From a checkpoint of a small transformer trained on Wikipedia: 6.77M parameters.
MLP neurons of a small language model. Each row is named by its layer, matrix (up: input weights) and neuron, and shows model dimensions 0-95. Each number is 128 + 32 x the weight over its row's rms, rounded and kept within 0 to 255.
After each neuron's rows, "fires after" lists the tokens most often just before its 100 highest values on Wikipedia text that the model never trained on.

L6.up736 [ 64 101 141 140  63 163  85 146 108 141 127 136  78 170 154 166 123 127 205 141 104 146 186 149 139 127 115 146 152 110 146 116 124 135  94 119 127  77 184 157  94 152 142  81 197 163  68 130  97 129  94 144 111 150 149 116  66 114 127 117 139 102 197 111  86  40 169 113  79  86 154  68  97 174  80 149 133 231 134 151 129 103 139  80 143 150  90 180  90 146 176 142 115  96 162 130]
fires after: " Gr", "G", " G", " Br", "ri"

L8.up403 [123 164 148  93 162 121 180 147 123 140 115 148 153 188 172 228 104 164 166 128 105 111  79 122 100 111 157 142  80 157 165 150 174 169  95  67 137  97 110 160 179 104 142 180 174 146 129 169 114 113 126  53 115 106 106 179 108 115 165 118 127 112 121 121 155 125 124 140 102 128 141 166 112  98 113 138 101 128 123 112 105 151  90 157 105 182  62 125  76 133 148  93 156 131 113 161]
fires after: " G", "H", " H", " M", "M"

L6.up606 [114 145 142 110  50 131 151  96 188 158 159  90 168 119 110  72 109 177 105  98 117  74 165 107 106 132 120 152  90 114 164  92 147 154 169  94 130 131 131 138 233 113 151 173 129 163 117 106 137 134 214 136  69  76 146 102 104  89  97  76  89 121  91 209 153 147 123 146 152 134 145 118 111  92  36 101 157 132  96 107  78 147 114 152 147 208 169  82 131 130 145 196 127 116 119 127]
fires after: " Miss", "et", " end", " place", " world", "amb"

L6.up670 [105 104 156 135 139  83 131 161 119 149 198  72 120 169 169 158 123 132 158 167 124 142 170 156 143 152 124 105 125 150  77 127 122 127 187 132 155 125  95 131 101 111 128 170 188 113 132 164 170 144 167 126 105 142 165 105 182 120  87 136 101 108 150 136  97 169  62  69  77  88 103 121  95 149 159 105 145 192 146 126 111 133 150 140 129 183 106 116 136  99 111 128  77  69 108 177]
fires after: " G", " g", "ul", "G", " Gre", "I"

L6.up13 [132 150 139 138 139 115 103 120 182 162 131 139 108 160 130  92 153 122 156  96 179 137 149 128 146 180 158 141 122 143 105  86 170 114  92 124 176 104 144 120 102 169 139 167 142 181  90  94  63 134 129  74 193 160 125 107 149 168 107 121 156  77  84 128  96  89 103 106 186 180  63 201 129 165  77  89 117  90 176 151 118 151 171 138 177 149 126 135 101 112 145 128 115  87 176 128]
fires after: " |", " B", " A", " G", " N", " C"

L6.up240 [132 139  96 124  54 121 108 178 154 120 119 112 104 119 114 121 136  73 117 112 147 124 185 129  61 131 165  96 144 157 105 197  99 135 155 102 184 111 145 155 123 145 166 135 176 103 164 172 161 105 159 165  76 108 116 117 105 125  90 102 133 136 118 120 138 143 134 138  82 122 170 185  86 126 109 150 108 115  97 158 139 145 155 128 166 180 114 152 133 101  91 122  71 109  91 132]
fires after: "W", " p", " sp", "w", " w", " W"

L6.up265 [131 147 160 151 128  51 125 163 154 135 134 167 135 151 179 138 113 115 106 104  94 138 153 150 167 124 123  79  97 134 133 146 125 126 123 162 167 107  86  98 190 150 135  81 131 153 133 115 131 136 180 131 168  70  92 163 115 181 130  57  98 163  83  86 133 163  59 121  97 114 153 135 126 122 147 107 117 192  73 149  48 138  90 125  89  86 114 168 104 106 187 121 139 123 171 128]
fires after: " G", " g", " And", " Dou", "v"

L4.up396 [ 50 114 153 120 162 123 180 141  95 122 120 164 194 159 135 154 158 121 160  76 110  69 163 133 120 104 165 147 103 142 131  93  81 154 124  94 179 103 152 159 171 147 102 118 112 133  77 163 132  87 117 117 109 127 160 114 152 152 109 127 114  99  87 145 163  70 144  83 133  96 121 125 101 144 137 178  71 139 141  69  79  93 141  88  74 112 111 128 143  94 146 128 134  66 128 105]
fires after: "M", " G", "C", "E", "B", "L"

L10.up595 [189 134 185 121 145  65 134 181  86 112  96 119 127 125 121 121  74 101 141 118 126  62 147 202 152  83 100 134  99 112 124 121 123  79 129  79 162 128 138 104 116 162 143 120 156 120 107 150 176 144  87  89 105 114  99 163 112  95  49 160 155 141 115 170 145 153  93  77 147  87 114 108 164 105 140 125  97 136 151 139 110  90 142 109 129 147  88 146 138  61 168 146 141  79 166 122]
fires after: " B", " b", "B", " G"

L8.up124 [131  97 166  64 171 137 124 116  87 153 148 126 107  70 164 121 138 160 141  87 186  89 192 132 180 129 115  62 155 158  70  89 111 164  85  93 126 124 131 101 152 160 141 160 140 145 128 114 186 155 118 132 158 166  87 146 197 121 127 119 116  81  83 158 156 127 145 126 126 153 114 102 128 147 130 153 101 175 140 126 142  82 171 104 135 114 138 107 118  45 190 195 131 124 171 199]
fires after: " G", "G", " g", " ", "V", " sc"

L6.up466 [ 73  63 143 171 128 127 124 105 198 102 142  92 117 174 138 188 112 171 120 182 111 162 126  92 126 112 211 105 203 158  91  93 151 143 123  78 138 129 116 145  95 141 174 144 161 118 112 171 119 106 163  77 146 124 143 125 108 131 161 121  77 104 109 130 116 116 107 110 188 150 119 171 136 144 108 145 110  58  52 142 170 129 106 115  97 185 119 130 150 183 141 133 135  72 111 118]
fires after: " N", " W", " P", " O", " |", " Apps"

L6.up430 [ 24 116 135 173 157  91 144 147 148 111 124 163 135 141  85 120 121 157 112 107 132 100 122 155 199 125 162 109 125 154  57 138  97 105 129 169 166 183  77  77 141 177 170 119 178 133 109  87 120 140 168  88 159 152 164 123  90 134 115 152  63 169 131 106 157 163 126 112 128 131 150  86 109  84 201  84 122  79 154 158 162 146 148 116  79  86  63 120 119  88 107 173 112 148 139 131]
fires after: " G", "G", " g"

L6.up337 [161 158  81  93 134  96  45 129 133 140 105  89 142 124 139 151 152 141 130 112 156 144 164 169 136 166 109 101 103 190  80 143 108 145 141  83 106  87 144 170 142 169  84 122 152 137 137 226  95 132 157 108 184 140  41 154 150 125  95 129 149  88  76 123 111 102  88  60 116  73 133 141 149  68 124 103 129 213 121 162 161 135 169 129 143 151 142 165 158 104 172 128 102 152 147 111]
fires after: "W", " W", "w", " sp", " Br", " wh"